config = dict(
    num_hidden_layers=8,
    hidden_size=192,
    num_attention_heads=3,
    num_key_value_heads=1,
    head_dim=32,
    intermediate_size=384,
    vocab_size=877,
    hidden_act='swiglu',
    norm='rmsnorm',
    norm_place='pre',
    norm_eps=1e-05,
    positions='rope',
    rope_theta=100000.0,
    rope_fraction=1.0,
    qk_norm=False,
    attn_scale=0.177,
    bias='none',
    tie_word_embeddings=False,
    parallel_block=False,
    init='uniform',
    init_std_qkv=0.0278,
    init_std_o=0.0,
    init_std_up=0.0278,
    init_std_down=0.0,
    optimizer='muon_variant',
    learning_rate=0.00596,
    lr_mult_up=1.41,
    lr_head=0.0074,
    max_grad_norm=1.0,
    warmup_steps=200,
    schedule='wsd',
    decay_fraction=0.767,
    decay_shape='sqrt',
    final_lr_fraction=0.0,
    batch_tokens=32768,
    max_seq_len=512,
    doc_mask=True,
    train_tokens=175600000,
    max_steps=5359,
    dataset='wikipedia_en',
)
MLP neurons of a small language model. Each row is named by its layer, matrix (gate and up: input weights; down: output weights) and neuron, and shows model dimensions 0-191. Each number is 128 + 32 x the weight over its row's rms, rounded and kept within 0 to 255. Numbers have three digits each. A neuron's up and down rows have the sign that makes its largest values positive.
After each neuron's rows, "fires after" lists the tokens most often just before its 100 highest values on Wikipedia text that the model never trained on.

L4.gate285:114116133093074076061167130114115164043120141106128153137124186092148127146115158110133135169142083154118096066134097110161138119146141131067090156139086134084151093142145159150115157139139066187118150053120078114110128052152148124168088128123074119100146138169154121140140185132065108109142144158107140122108138107127140126114153085133136077083131075126150114172152105154080092174117127170138102181139131101134107118102130168069186177134091135152080137158179139126135093176084109139181111110137189133092169111163100040128130138180032127096134103100151100091140175124120104091
L4.up285:144161087094112122134212081112117083074152115086126153104097156144135117073138146141152079127142088153095060124113129093124150155159163162050156084160111097128154165181094086140136163047156108101149143090128088135089154145107143129107037102093130102163084076204117094088104135115100117135136111110148087120161103119142176174158158122158122109111184162155152088116133152142136105119098153110087108152131119122171143088170135149116149147098155142082099120118142130137153076190107122101155100067128173145080204133202134074111149143142087107107098066106098109094074130112097164128
L4.down285:122132115173142154117116100161131156222146124137142157141115086120130059058144085151095073158082130154094113092167150150168090197113168129074142082128175125174121097084148141093154110125093111113112136131155115150123146153121146054138166144164111132103166103080207129126160100122126137108122185179125147183036184122131147089150101150106134161083138111133124160083082124130155099131161078129101104154096088118126164107093129119169111127181173156085097072104104172139151079142105141084111137169122107251127136138120129153170183102115171102110113157104133133151120160136134150146
fires after: "\n\n", "-", " ", " ("

L4.gate232:073148115137095141067135167101149154122147136143120124171137116146148123147156093127115086098079187090140106177080126139119073106106109142122148116112178077179132121107112137116118155112050157134090142137118091102136122145123116127109102120100114133104138192170133119174113128107091123193078089045098074135147174083136118131146136106127076107115091126172174125100071092102184101082185108134148153067129128140147042118159171148102196079149097105122106117111120164101143112168171150088143142159174201139129079134161098115109112111149128074144164194177144105093034101122102143162
L4.up232:105163169115093150056111108148091172136121144148123080171162073145087123090185159105124121125153133088133118158210115139091126082199128157131077119153166119146136177156125147114057098098126076173108111065092127184099126156137128124124152112109143092125145115156116142130176136047091137152125098108108095173109199095147108091083153151106102140121141192170087125095159148098125116131129115099171128122123124165159122207165121109108137117136171084073089122127136165095160088108147092093179120084113086137129162157090070078137108155140134108201083121073152103162057106100143141164
L4.down232:147123148132112126145103126139124191113076112132143166088177037136159184131054140148078140115139129177135083153111049101110130209072132078101095121131078088126143109131122120039117157137116091169117079148114149135096082107151096112165098123140116137179129092109072147138206119167146182112136146155144103079200119126146129148107097076062103133129143136168090122080139144139152151138150077125111155128104129127102103158117115127063093199104138092124135075161143132095086140099122210102097113105136152094185119135096179162157121120172114097117106126146110142122071119118098085151
fires after: "\n\n", "orn", " Br", " F", " S"

L4.gate76:120120109128157178158100097168114079147103160105193128053108146109100174136146153135137126107151143139107208146110188155139144111132199160200155112126141115122147075098135134141098114066181126121153119105101155119056151120094134104133137119152158113161160096165129159130157131122200130169106097110127137140124157063181088136144077163131149121122168163062091126161161128091113106100124089110115159127124069086167113091104131076118179167136081173143140105089086089104187132163170080127127111210084129177110094160135065102109148158119161117213097123101156132100114183139126100152
L4.up76:103080117131098114152106126108106104135143130140208106131136138134047156150119126094138159132161123170123127121138185126158157110114100150096152141154137140078165121127179093105156142102180179073102088120148210204126123110090201083119080099113126083174140155112105090113173101134164160166112128097095145142115100124184165143156148105151161182110175145172134145139125102068136097227147138122111132123119149117074150072074130115097099149180154153082122127085112137146140122132141126180115022137058113108119151134116079118105166087128145086149130121187133130170133082195135132160
L4.down76:162113065147187170151108083152159078100154142167122117181107168096144115110100118114159157132069076117133084169122113123096112077166168157122141157098117119121112077074133154122094170147072155156162173126134111103145088171099191112122154127118157158158152107128156093087232148122126140166149146185120072164179072122153139080119138110121178102172109076133134116165111149105138137062168121143087142149157127179173119151150166173128124115150149157185126138183138117129145098155191112132203157090149118144108097140139118095065083100120102168137136172165112116115140167203080103121
fires after: " S", "ed", " N", "ry", " T"

L4.gate240:194112117159120126157129097165132165088145127167180171174122149155140126076147124103120132135138132077115121157117092083137141158144095099198087124085144131159189122106092111141104116148127111073103195169194149099233102097149116159198173105128170124145105137127132122194065112152118134091119115150131141170146136078189089093153094120152103146134181094152123138140119153146093138141182191168083165100085108090112135118146097151141172166164117102127154167192164123150130135140132143160168126087094200090098100143182124168075088095165102091108125153076143109078095121099114116107
L4.up240:103190100123099088112161125130090126128127156146132148192107091185150154113078148115153162192098107049133115139065102083177076174087127056128140160120103125077153145131117149128165132110075108121138139088130095100125158077068150127171072101098110138074137099064181171161112100153186195132117109104146125108169105134184143157139121102164122093166183141115170119138105123126131130116150177171108160049113145101134145112141100136149130193127115131130116113120109082071192092124164087121096127176185140099118149125100102075109099155120155113147132115217102179086123122104129150142
L4.down240:130082114159169117198147138145144165182106110122210127138194122097130164067197141147170129141098156122094133162116199167145130090087131125124148136134126114129129148152119186086136160119081145101131125205128091137161122064167146136159104170122144091151130136123142171141171146151143095061149148145136127149117159086093119121119167142148149072199080167152079164143146110159150142135169107098028165172107170111157116101047137108118112202122178105110136152143089139137136142105114158158103137022076106156103160156085124130124150145101128156077131120099099113142111103149162133144
fires after: ":", "og", "uc", "ib", "p"

L4.gate62:143141144137142134162135170129159133153071160145099127130158194098164097104137085151162108115122088154084078190097161092088076126101114184160115073128104114087153094147108099133119082124158135129083116147066113170171195135139126153151125096055144155160136186165148151187116132104136111167122120088189114159205104084138160118145089130186078170144121065116115122143097152109153174095158141081096117119104180086102154134169123148106181141159124095132080098098181142154119056120126132095207140152097123064088103108123151099142141158119134118129147215132125134133096068153115112137
L4.up62:092075174138130109081093133108140110140095150138129106189106165170115072139167089165141104094089078137127113090116057177073131135150141088144180138075178070105130110131130085111173098086116130184165120130127134162150154155109170125186117121145095148144143197186135112140085063079153080118215094088119088162180114123103111126105154173169120152090130100087148090137173129158136167120146130193104093092111198193103109118105153121149167097144133115075119115169147142146127107122146128125140158168117175123131181108124144165113128055145155093162128126149142106147209096167138148114
L4.down62:109125102108112139111072134096068111139137121101107106088123107100102147099084119070140122085153074131095156101066152131109167084126153094127162084170155118102177166179155151117100158114129199084095136143132130127134127131124129139105129158125127126198137137085147129126127149141157108096112122169079114133127115148102104107130100196109157116168130116122108111117107086143164112090156172132095108111113125200177106123105187198147159110099116107214133141200138136113136177242166119116107149089066066081113077132093068110104113180097182123125100123177141113099153097093100212103
fires after: "ar", "ab", "op", "b"

L4.gate323:143122119119153170146078124111153122154120142102178132162106106154157132069123159108071139076144074100093136128114136198128116173134114157105133188152100125116171121150092135162149157151148128097148151125135147142136134119080142111147163078126128080058064207073190162147102170095109085103115130188114097107126107186120163165169154145100109134205162154141169175166147079112130113165187211080167127125134080127186179144133119116118078075104113130141138125131092091116095158150116083174166138144116109184136139152107158113057113133133064062118117093209122132144109134120132136109
L4.up323:135102129149076140126174082083134111161142138117122127121116084199154138165147145134088241119133085120166116159109104151171148112159103117118132126118128122174084107170109101114168133145096124147162125155156155175100094094133116141122099089127110110113076163105121030168140177076107082133138098086139105115123095135089125195126124081080126130108125122114163140135162210149186119085130102131104098153163027136158141148104089146123090131168173085134119070119085086158088057140144138122135136070118098082151118178081192122191123120153153174177107154138146136116105121170124105153
L4.down323:114102118156148155169037128152133108118124067158137159089119149125121117080095115149119096105112182126123156113067144109117157128079120075124108097168144101077144186111114119134083143128133133109162184137125104143121178133122196073081178173125108153198155132159193152098094101143169212127126131159134127055106144142111138070124121088103125077178104176128108110123153148130082185171226152127105174153117172079095136076115150138106133096117182158151120072148198125110120116143137179105138126179111130078145180093132133160074144145121198124132124144142156149137091135114099122129
fires after: "and", "att", "th", "y", "ch", " time"

L4.gate267:152143074165121090109116119106121182161125067103149171174133105068085186092195182145137115131136167121134111119117103121105120108167176144087163136112157128154136123110160109141079101109117084130166160151100079140136050130116163148106121099172063118120093184101090105062120162106149092122117138082151114182151133177126168146095138101136171170147090155122140151122089127060113072100144105053132151123141152184067077156126153136120094177102131108172131144116098101080092205081139145137122095146130090062130118127184139113133131117127146145084134162172181164127081196095109146172
L4.up267:125155077078096150066077116182078121175154114145177117088120132134177094105190118130121109084122160076143162111064171152104081134083091136102106176089119143099100121150134124104070144098113079069100133114145119131133103122057103122069183178170097099191127180156203127103114171095060125163120136135097168150132117164178126107195148100103085149101125117089076103104121157127113121185105124139110141078123095127101143080088092164133119160184133158111183150134173097153115144098164138129123177117112099062164092105135134098128083122102143136096095132102140120092159103107087166115
L4.down267:157137130188147129137052128145124088143121195100179124105094141181086187144135045138138135161182136144144146110114128099068184126156083120222166089109187113118108160098151138142156135181153092181121134106158118128084170109089110070157116127108149126145167123108164161154133098161146154085126122159171152084114177115069126140147115204123157127148094119125161158122146132132125108124128144085118129097146077085100145138142130098104126074129139168185087108136127121075152125171096077109097123101114084202166098105080113145111130128132080084067168103091099160164119159152151050116
fires after: "ir", "re", " st", "-", "ount", "w"

L4.gate74:190110169162082158155156137116107076069165154138126125150136106147138160130098067135124082108134076092125123120143154140154139150181084130164112095025149103144146130178164136136117112165120102134151176152095153118112130174147142104176133122136156164161125118067074122131124117146163129149196133190110108109171161049175133122038030106172078124138136117133137082108121129158103120101165100173074145163105185123148135179106114106116123172125127127093108114169162113114177091131115120112138139065122083137132107146136203156143080157133162139136085143188084152132103089126193106135
L4.up74:113127191134164184128144083094166126147162119153039155152093181172157165142134122125129117148086115101152146134082147155132086114101089223079173156106128166144070185108075129154089138137157150103099140126151089164136166131148152141183149165173113133145187155094077123148075110195134121116164166090133146112125136143143138166155124134155116141131161084180175107170091141054092149131201173073144185106114170126153162124137122125175145131155111178117152149150127134058175076114152118093141180050158123091112121107114137070101137122128134115094155111141136164145143096180112123141
L4.down74:174164145142136078140094155132146109140147088096120111101146086129176156114109159101113146098122119126133137088129142155139116065074117148128160130162110093134138150175162141107120189153139148148078140114100070090152157158100096097099109086130201116237180162135110084136169118138173102162127108136113104170158100049165172170060132144092078178138107142161113112091121173150099082133155113118131133196108075121136138065118155157164176100137156158084155147144099093120157149101095169144083163174114128128071095102126101141068099133135201141127164099123160040114133132088162155108
fires after: "ib", "ag", "p", "m", "v", " "

L4.gate246:142128089079142106106152085121133139163101161160088127109111164120167137130072104115106081114115141125144067134135095136122140136125137152186131158148109092069147083186113129061113098176124148047082158141157148124181079121137130102076058134113174081084115114152118144125138119137118197132109102127121136091162127073100129090166133102202119124084124097088086016075119072150187168098127172146155092142139141173165076176117131107117112138121165146069139117143184170145129210122182121121143139136168141122115089125084109198158162146139117103146108151113158117080145121143129127172
L4.up246:100117149148154146111153190139086151155135102086061197158069189129133115158143131082133169138073124134117118141105131114161102129097139157112163128091116159125197133133112118106073144104108090057166134161120166054105143133143099183144087061174162135149179111109084123129184136134190144137115176132183135107130093151145111151190157079165188176150108099076158161161113141136144130139127094157061151166116154164140176141158154095078096137083051140119093144129096134135100163111127125059123135155137128072128124175124097150046148150123121158115126171122128063160153117097087128122
L4.down246:097129099152209133111140142150107196099106187085136134106128108099062127085097122124187099152099171112168152087095123110150148067081066096128098144154097107157159159154097124124174121167159167184123161100115096165174123165119172143148190100105133145083091151095159103078108124149112169093148111193111088092146102163116126147033052117150096055162196105139119133121129101104113128180128163072122166119153090105132148119098162099119172147139181155161150162155143144098140148140129146138153130072151094147128106118159118158122155158084122126096072167119090178151133174127170127169
fires after: " t", "p", "he", "ro", "t"

L4.gate355:148081120167140111139109109145110106120143140125138085113088122157174105145114050136101131115130131064114169098087095107147112151177135084156130115134112082099102106093133118175154147124149145118075155106111136034154133095165136156109170145147109235122116108139096128181162129168175097123097125121150124101133084136122151115181103110134125156162115136155088086122167167077112111109144139112166093117177129138192178118134176151110163140063087175112119163154109148120106193102159158148177105145191119102114096178170039105125077075095133178125133133087212090094133088183160145125
L4.up355:109158073113068107163120133160098081159137108087179139101036139100175102133104117156136165124102117118103075104109154085135149072129140104141092148143148098153129122196039122084191087123115110131145103121158168181149181092133192098092215133112108119105116054101176129132111111109162172171144133173062115102121080105067162133125119135102124127165118106091116098115148172126111130170105148128121124106131150143135187129089070116104127145088082169151097119095125102181150134195135114170145115170192130094103139114136095101116187186111160118153138102072114161082114155127126102141
L4.down355:088114156152145059176163085169157122123135152140101160123113095100166136084119157115194164143187154092074174164071133170100086088171164159076155166147123115115175101149039129109139174133149124127131071160116099167106066144135082083133128159125133092108123126118130173102185101167144124151090128135108120168094139122133180163134087094124148121103130136168172117128101101116134114070077032139151133134124134122146148088162110172125097126079142122180124165125156121096175119093201083156081151107095118130164083070112161143164143127135132150132081095157117124135098098032108162107
fires after: " c", "c", "C", "ow", " l"

L4.gate88:121093071132160102119115151166152081133070165085092140071152189146125132142138131121078146160089164090163052110164185166113068154162069076138117112134069079125127124042161136144102143138099172129128137132122131100098111116127108203122097043110169108128141182154134143163090092141093148205122142158150146182138094104106095129077109113080111137122114130112126168116112139172178057087114168143157064153145062128147138117161066111115122120108111139112107095158098132132137022146106142085130125137177097113113098142114153120143149164150117142135133171166180134139141132121173114109
L4.up88:094124052083080103083125084215157140097112150083142172148130134147171095107102104101128159173114157122144086129086094164118065133125137152101131092171092154177128099125143126175102121131162149063168076123141143114103112087181120132132107081137155074120165131140171133113124118120138147060099130155177134133169073141138092177131189067194128156111133109110146110126127137157076178151125162173142164080120132134146089170100135117140114206155145132127120187175173098174116101160139092112110148138153120119120129093062218123132107124141124130129126140172078179156181119083066166124
L4.down88:159130140134170127144090162101151159105140051121090179096075193101086102127059163139090129096089169195153107123074127129175135148092142089118082106149157136156167140152121094112106168123109089164102108138142102143175169121128209118118100140108075133137127118165087121150160087140138125158164132108120117108157078100047086108112135118190095079107126111106119066128153085098150089113141199152132160177140121111136101135090178101095126099073108175148149095105118120144091146141145170137088154085150121154075101104172135125096112115113153163075057107133139179076063146093151141069
fires after: "m", "p", "et", "t", "v"

L4.gate156:138076142110128108185165100092088140077101145079115178119135106080158128106113105123085148121096099097146139105135157148127092108114119103165098130086214166094159177140071178140122141164122113146109115196079144162129092132114077133116114135092085116062165204100121116048090154132113106107170089130153151120094102131181184115127144133180196115106142105192131101090125123075122117169118192133097127175122156086166152206098127118074139167163095144101124136116128111159107092134125112096070067170171148142095131127119186121115157061120072109143149135148112123078163130092102129150
L4.up156:095125160188146121174097054063137129118166145109074138108062154091185122108041110121114107175067117116144144097200133126206127150087152131047172119128143125154119068116122162152143133151117137150066113184137083139104128158092154068161093101098115140079144091136099110083128142107101124095138104175122146133196126152112086153163104121142160138207155112172100156082084120172114074135156119153088150121156151115112152147136193107132073137110152121148089137163115127142103126089143082099128173099140130159072111191161159125148105127080142064118139093120109136140098121144150095140
L4.down156:105062126134100084062150069152184089135172123071162125168121186109102110134155117137132140142089081082151112142145146125093146138137122120140059144125147118087114188092147099203149105093150089124135135137142088075114160141208153167099133087116151147124167145117113135101148161101127126139053151132092092097147109072137063129134128091143122066102150136143119184087104121198177131111109188169128109175113136144088096148159128108188110082085126048122109133093122142119123119153115143182160124092088087149073135137156144138121083107130181144095082097113163192122171166123109146064
fires after: " comp", " v", "v", "it", " V", "p"

L4.gate311:106070161169131102160148138103156163109114105109135074111104132126137085097110139151131145092164112122151148090074145197140153110089119104102111160097132085126171090173129114152105138151130147125138130171183126104139180080136081094109105140130096106101131150172144115162167159137077197109119141176140101124106076088136103123118117089163139086141061117173127183093122118092174176138055168209200149080134127177208143130098121078076111158160089133120146175124131088118112100179134077134150159108140062088138096130103147185122157187132077135071091146137093120078143139101111127180
L4.up311:135189121075175108083146125113086143140111070068107135152124094039136165131157171179169141178123099098108131086132125116126145138190186141106111154115141145173204155055155148111181128180128156078155160139190149170120170092158125133130126140148124136150091109123124059161147151110159139106159163135155085102145123105086142137214121100136156077163213150133113186121147124167124140130129182133143166133094190147139163142103156145096115131118118118110102121099166141135100122151135138139112117112165110129140095168150034085129133171101157035169109148182144132102114115104166157121
L4.down311:148123074106121192124138149111122142117155201127159148179204106169150176047080178112139103148126117107082127137119142092108128194101173113102171093102182133118182179194115141164141168097180079146113143125109143140161105140107138149142157098147172136122155140128147119095121110164096097194150104189176093115106183120145183154139126113155075131125113110102064158089109150123131145163158183119174142066092131100100140145092109124143121066113156152165193042160125111132123121190058141146135145115103107108138163138180125166166190139118110172169125123096131138131155119117173122113
fires after: "c", "qu", " ", "ep", "ow", "ec"

L4.gate208:121146104124149096135167136096106110147070125128153059103122160129075122170112075115154180184142044126062135137143089080124122072106155110134113189121104110187132064158204139109178072177110118179155103180112144177197090144125133105143179072131138163120160135106171101126097132125193124091125093121121087119111135105150171148153117163147128145139074117116145139135074109162085117103142147138155091107147157131122070060140054111077139116143139091099115137074064113169110119097175149138150161113136118109107165134178124175090133147157153101118104147168139074133095103122118184166
L4.up208:136104155147146083113124181105159107172182198129128057144087164185133100148112157220127122131139052116138069122147114135098185146128117090154087091135159125122076140167110143150086162090097151122074137126101153176077115111093163119172153173104138115094082150081117155136135121100129070157112114097173095185132179109199079101122103160136143132107139140117091117134134104169125115141126138153112181053092095170118137057129089158099179148102080085194077113107071086142085147109159133141125104150145185136093117114130158135168094159190137131155115123118112102127090114110099099139
L4.down208:146069123181133140163059128160194138060167108132140123094185132155157061112141096095107096100116170108143153077123140117152128093072153140141153099108110165081142187075110144123067134138140134121116195103125081133153173077121134142106133103099102131172122096115117152084153129152163181196111164171159117122127125101105098127133142095157228115111141157115163144128106158106135117157150122165132116155092154108090174125049181136142132086104171137128197125124163084123135075124115129163096135122097102142156135145164132176071104157144129160063118059145070165069126110086143185123
fires after: "amp", "b", "y", "ch", "ell"

L4.gate50:086175137131140160128107098176106111116116118105137173107116104172115106138137109085144098146126092163123130126128132164100112112097086130123131135075096075187134114183163116107086161185127158129132117193146153147152106094167156111155150092122150113111076148176078172151137134154076085110159107081168114175131086108149146172127112076111141159091134153108122153104114162067163107152185186137122217166166149121157097143095127116143110108126158137131085124097136087167104133086141140135083159047094109097174182142071133115051153090129112094079068106084024158121179121170149148147
L4.up50:154160125095163158117120072199145112139140104197084129106117153149067163133170129166161120173165141098196070146174179142127115051115080099085113153133176135174129139144130079183057162132159077181108193170136136152118131132110196142109137194116132165063119128133124161136142154167140073176149161087142126118098125067105115198124102204161129123125130116130149116096130171126085139115138070145145158117162123108095135094104159066096157110128141067155080173158123168124159120162162120123151162104112089126118167109111143089167137118130121092124117122127124130142128210141117079135
L4.down50:138171125116132203142159185159123099119157151138099115114101141169150141102108113177200092089122165124099145113107141169187140088130130145120138180186142125164128061144157141108152081126094169094132111097154082130123111145067166099116167139071103095156126089109155089184154125126128156091132124118152134116159105130091174184117152092108066175070154110137114152102084172073159109060126162131170106118092159145168127108149138154126109099071127095094139150147094167150107134058136163112158178124099079049155160131102111103069061121093136065078132187106090134107123137118175163151
fires after: "ang", "l", "m", "ther", "ic", "pl"

L4.gate3:181135121110095150078117153179102143079099151089098136136134159216112056179157151122125102061148137053107108144116152163146119140186087123142135145125103141100111105138155112104136128187157119125160143181172145130163124107164103116134153075091117110127167169101082142146061184144132133176147186150177106151162119100122070092137117108149184123081135157139071142120168083132148109112103145148133191151124096104103117134160139148114115150119124151106132091195188130143090089102154145114165178153078120074131128111128112122118140155098085158172138094110164146109132164126158251199
L4.up3:098135145202105167093102154154143098139093112128136145143144068180116111103142137129091118125129135066081092115099161235129078098133143085149185161065133095061098106096138139128146101112101123132107076143132175102143101093151102091140161151178126109048183108139165081139115095132145201094086098138086119149109147093135109127116075157129154079084096114124077136130143116152109092124151150128132180141139207160114108166121143093141160143158113174094149104147184171059129097122148148121132151099082120105109128163076155085160112089082127064100111135125104143195170156167161125164
L4.down3:118191073123154059140124131120125144193126108119186152128105129092124197140138081162169102201094135163103138118139129142179113141158083087062163167195133113175155096071149145154112168132150073140119119126119043129150106186104166133117141138134146169226123155201127153149132131114131084119123103128124118109129128075075114137056177177147101115146111136122116122134107156110129130105192133131103117134076170150156134084172107144149108113080171141143107179155088108099156124082171079094091145146146056112114173078114135140136157134135135089154110154153115122081166121099129059118
fires after: "ver", "iv", " loc", "ur", "end", "ition"

L4.gate317:093089089141173106123137100113145040126223107137182173083127089142120117098141171115168044057061137097101141099135153181123153124121117115117149132106146145123160138122160132130153153147096216089157139133117156110114183154137135074106129202113098085168149152116110095164140109116145123149134164095171173127051112138125126113096129166174089094147102119133140172139148135085139142067104149062106098139195126127147105126136177122141150168212158118148117117102093128122113115134157124132140103118101027187177171156102093113120133113146117112193129174110130141111098096139147163129
L4.up317:112089157106195115152123124141081065169164137078150103118111113135215175145109135211173105140117061146094098117165127109170170108070144074091134134142126083127119114092123118126111174176114127128071072153141156163083116144151144137148103179122108156106109155105060142164142068149098105107120172082192097161141135142094152073097106140137166099127144142161073123115152141147163153040158147140127199119166095081161124108163148138135120100132088101123143139094135100117156134149101167061181099051116074128121142139154144136139095116149189143091120149150150145084107133144151097070
L4.down317:131084076173122121147111135114164106117083148102098152109182080110168145113111124123140123132140100106116123178105150154153137048088137147099152135175086171160169093050081128137111070103160137136155181109196129114102130137137019104151144169122153154136149118120121108118067098104194157111152070131098132084065137140147105099135127130099099140111101103089112111120190127157174121127086131167147104124088116155124114159141106155134193155090132172121089132175118153182106134137168157207089093132072120159060089121111157110136092178096124124146120079135088162155160155059099160179
fires after: "b", "ent", "ion", "ac", "oc", " B"

L4.gate221:118119155124130082123132081167117102144069125143154108175101201138092152165127143161100140081110095129136071146131097154086131103102155091093168138144129173122101085133113098158100156117190141074099145115125147119060116092086075107132165131164135053117158143120078100144121110146128184123071120154171103134131187142119092135169193158127107084146168132114129160078094154137137128087153178109122105090104108152165122064054142159103062143183138173171109137125158139082083128201183119172160167084141176088125127143088098162115124053136179098097099130149147117141153104180116129091
L4.up221:149118165137146116075112112124094142108121154136159165126142095106189131165105115125136118142071173089139158148120122110116133109159121117138156107180111160073128142115154167120082096170127154166149169102136090148164102160156102115161090125099084079118156151178169142124128145091125116120107111180088130184168133113092130161193132064140142190103209127150095114126156132073118121153174056167168169139113079093149175106134151111130097087156123163121139059036112113072208172124112122113124098148159090116165135178096051126193124131159151136146113139189128136169125114143040138156
L4.down221:126111134072095136201140131127171075212139146110112106153125092128081139124101119078100121112123105123128115094131130137106135160117144103157138132153159169142078118180110141109150171122080079163041169097142139149111156115088065114132140093164127128179110110133126168079163119160121118151120111177122173191072164082136144143155195153164105134166124151178175113112083131145144144064119147114085154117067139051106097100092133170139140155188142120164158161108144072119093117165134128129172149144130140200137117088081136155114146183055153155114119175071147156090176175122083114163
fires after: " m", "m", "th", "p", "ed", " time"

L4.gate175:126168146198163117183184092102133117125083126043073178118133142126109073121149127095155123160115140138058120157140112176113117100119130155119116120124105171141150195139137097149141107121065144092103127148112140109110141063089109141111205074126150117163115151129082167102209155160176151174104139118141130112106105134139195150141140134133079170110077121157159071090144113098158160089101147085087136146138136121089101158148143114132136087135086142052116065128170146104171076176097118092146168097141113085077082118103129141139120112095116104162133104112061160180128179195136174153
L4.up175:140102098109118171144137101152124074128131155103161169118100143132160058123164181075107096107161131162118124064076129170178167113100140124139119165223074128162127109100159115128142057080132139108143133119189063094082149107100151086104063166130121151132107126124099091176128108137113135114148132102056086122141102069153094160091126105109140137094062159151138121136144103131142120060143081116156119115156134167123110111119125133175114161139093159067114113095116121040187154187143123109180159087142111109141095161099080087145145155087175149127101109113070125124119139122047177159
L4.down175:130075130110080127152142034109170098140161110177096130124209112117177155131107182136099073164098102076129104135158080118074126144124177119146156125104113148122137152069117108090106088096143117118093110126100155101157087093087085134103104102188120105141161146161112138117113145109180161091093175152155134116170107110160114148115189130124056138116120123118116129166157102110146149118070118146049148140134149123191132113128069135118178136131163135097113141148143180068137097124142156106114071123126203162212082081117121103114075202138184122175110124101176098147084143124100178126
fires after: " ag", "ver", "ain", "iv", " one", " g"

L4.gate13:140155091149221133119135124127137159127118108111165100138155115142164140073092130179166072154107090142185101122119170130079110153125143106114072114067060102111145113133136091116071135152115153161143087129145120133155145150148072129115111122122027165131156124161148155138175091151094098082141078142174202144083151104184118147139091156108107137147125133151109175152170151067141049131120142133140112140075099109145105112137136153099151105178158087106145102175120115128100157192119077157189124144034127118133084155149091168121148099151100105195127163110191078133132183107153136114
L4.up13:150137117099139217137143157146165100180140143163173098102149102097098083125164102141144114042131140101142120189123177110162124101141125076094164110128110185112092118092064157122122144119129094216092089092148148141154147100170101132146165125136105185123154132076149167122127080120044092181095119169093116122184183088117163087053139182106123107158115121096095165100159094078130118155142138127184094089111109071136148094099138144129118083121123130137088110168159106173143123144162132146171154163125126119150083151071130137112126093087154103138175137176105101190100136175108105077
L4.down13:141155119151121084098145107106104124096150183112137152193152109123119147126124141129110140167173086141059118159134113124154116162139128142127063193148160131155149112177208131136130106095157113114197130125093146113046090116113183122151088176144156060086096064120098148156128109149203066110120145094139151169092139133118126116128105073159052176144121143163086100149162136141136160128101165119130124164169109145164080104128080146057075086149115097113088096084068151153099164085070156111074125083111090140152113080117125134100135128099165170122172124146090104131133142119117184191
fires after: " A", "d", "t", "ab", "ar", "or"

L4.gate40:189108106151209127148094165124055073101117108178115152095172133136070118191153163144125080104095101095153063095085176157107168116148176116105106101157112180083128144143080104130073141129099204126150188166153182129116132074125100169101146131138148166129106140122086091128117098085142101169168140081101089148111126203119162137127101153158101171129124114062139135121117157177095075123142100082103115091125157114157151106136107170114145175159108170138103094138109121089188169132128125137120134197139078128115099115091145091098136071090135123200160136127093138111149183116107124089
L4.up40:117127153113192124043137090144078140135129139175118196161124148134087066076111067117167144065117126101146113124100108157118155108137160141087113107124139122101111168122157127084139134080108196136075082136148187143138106112139145159085181156189120140186113148098103096169146191119107100172095096135087119156116081187091120104120116110190150124183121067079168104137120122158110112094116190159194062156072115175143126111074136062131107112119108128163109139130133148170152142080149141106097164166126173105102116192107109132088153075128070118128176128124123135130115151129100081140
L4.down40:119070155118119169139120198166169112115153156088083161087131094165124100235147180099165081162109098138103117091143123111166157108111143131142109178098140099121096125117088110213156145189080086110123113110137103108118206092137176125143095138065123166106118146143126126124125090138149076080086144097170119158099088092085138165081097090129133143092201153126146125106123133137123185176111131115167167125188155181150095124090063150151102093145119115079123121101087122117122135112089165090135090171162117116149138134147144126169105132128173118129099137050099147133156169112122108037
fires after: "ar", "on", "or", "le", " An", "il"

L4.gate35:097083121136146140119120135182134174083165147163134096113105093109153127132167093104097135115105113116177122153087120137136112092136062064182130170163102112128192176100108101096123075136066130154153150137099085146093166106139133129149136137114130049121171130085114163130070140056105167125171108142108113154110059156132133172105131142167084097101108143167154102085171148166168077108144133079125179132135127140200088169125158124073078120177104120121129125133187129119127170099139119146087164113117189145114089166158071139082208146142079134103118153182088093053109118080111145114
L4.up35:115122078118103126117100111139201072116108128131094122135082136115150108134102057125081122177103107137139164059087187145173171167128138095116114140082128123152117133142064091094101131116158140131128115156171088107108104176111118165101174098106118147097163084154075070129118149089117115198143117129044105147204085129120185126161126142156095144092135108056146178135141098111125149113099144154110109136143125187096203129115144113085131054123122143087127115119175173152110163108038088124098109156101124092144139109174117173130115130103051138144073149116127120160139145085141065173
L4.down35:135128143098149113122175105099109156128122122122063166135121111094146153106116146109148126130150158124130074165164124169184131100127054136132105144108102094107114131141141118092129107122129044123150139121085153164112188132108165142184097185072103084164202141190170130101157109147115149116151105155151139161156074146147081140145125148066071115103117030126162094134121147132147092186178133112139170111107132116104093098113064090101105142192106155129069098043174059132110115159133141172136184139186186146121113142110112153146170131154136105144064090141127076141144085089155162095
fires after: "g", "uc", "p", " v", "om", " comp"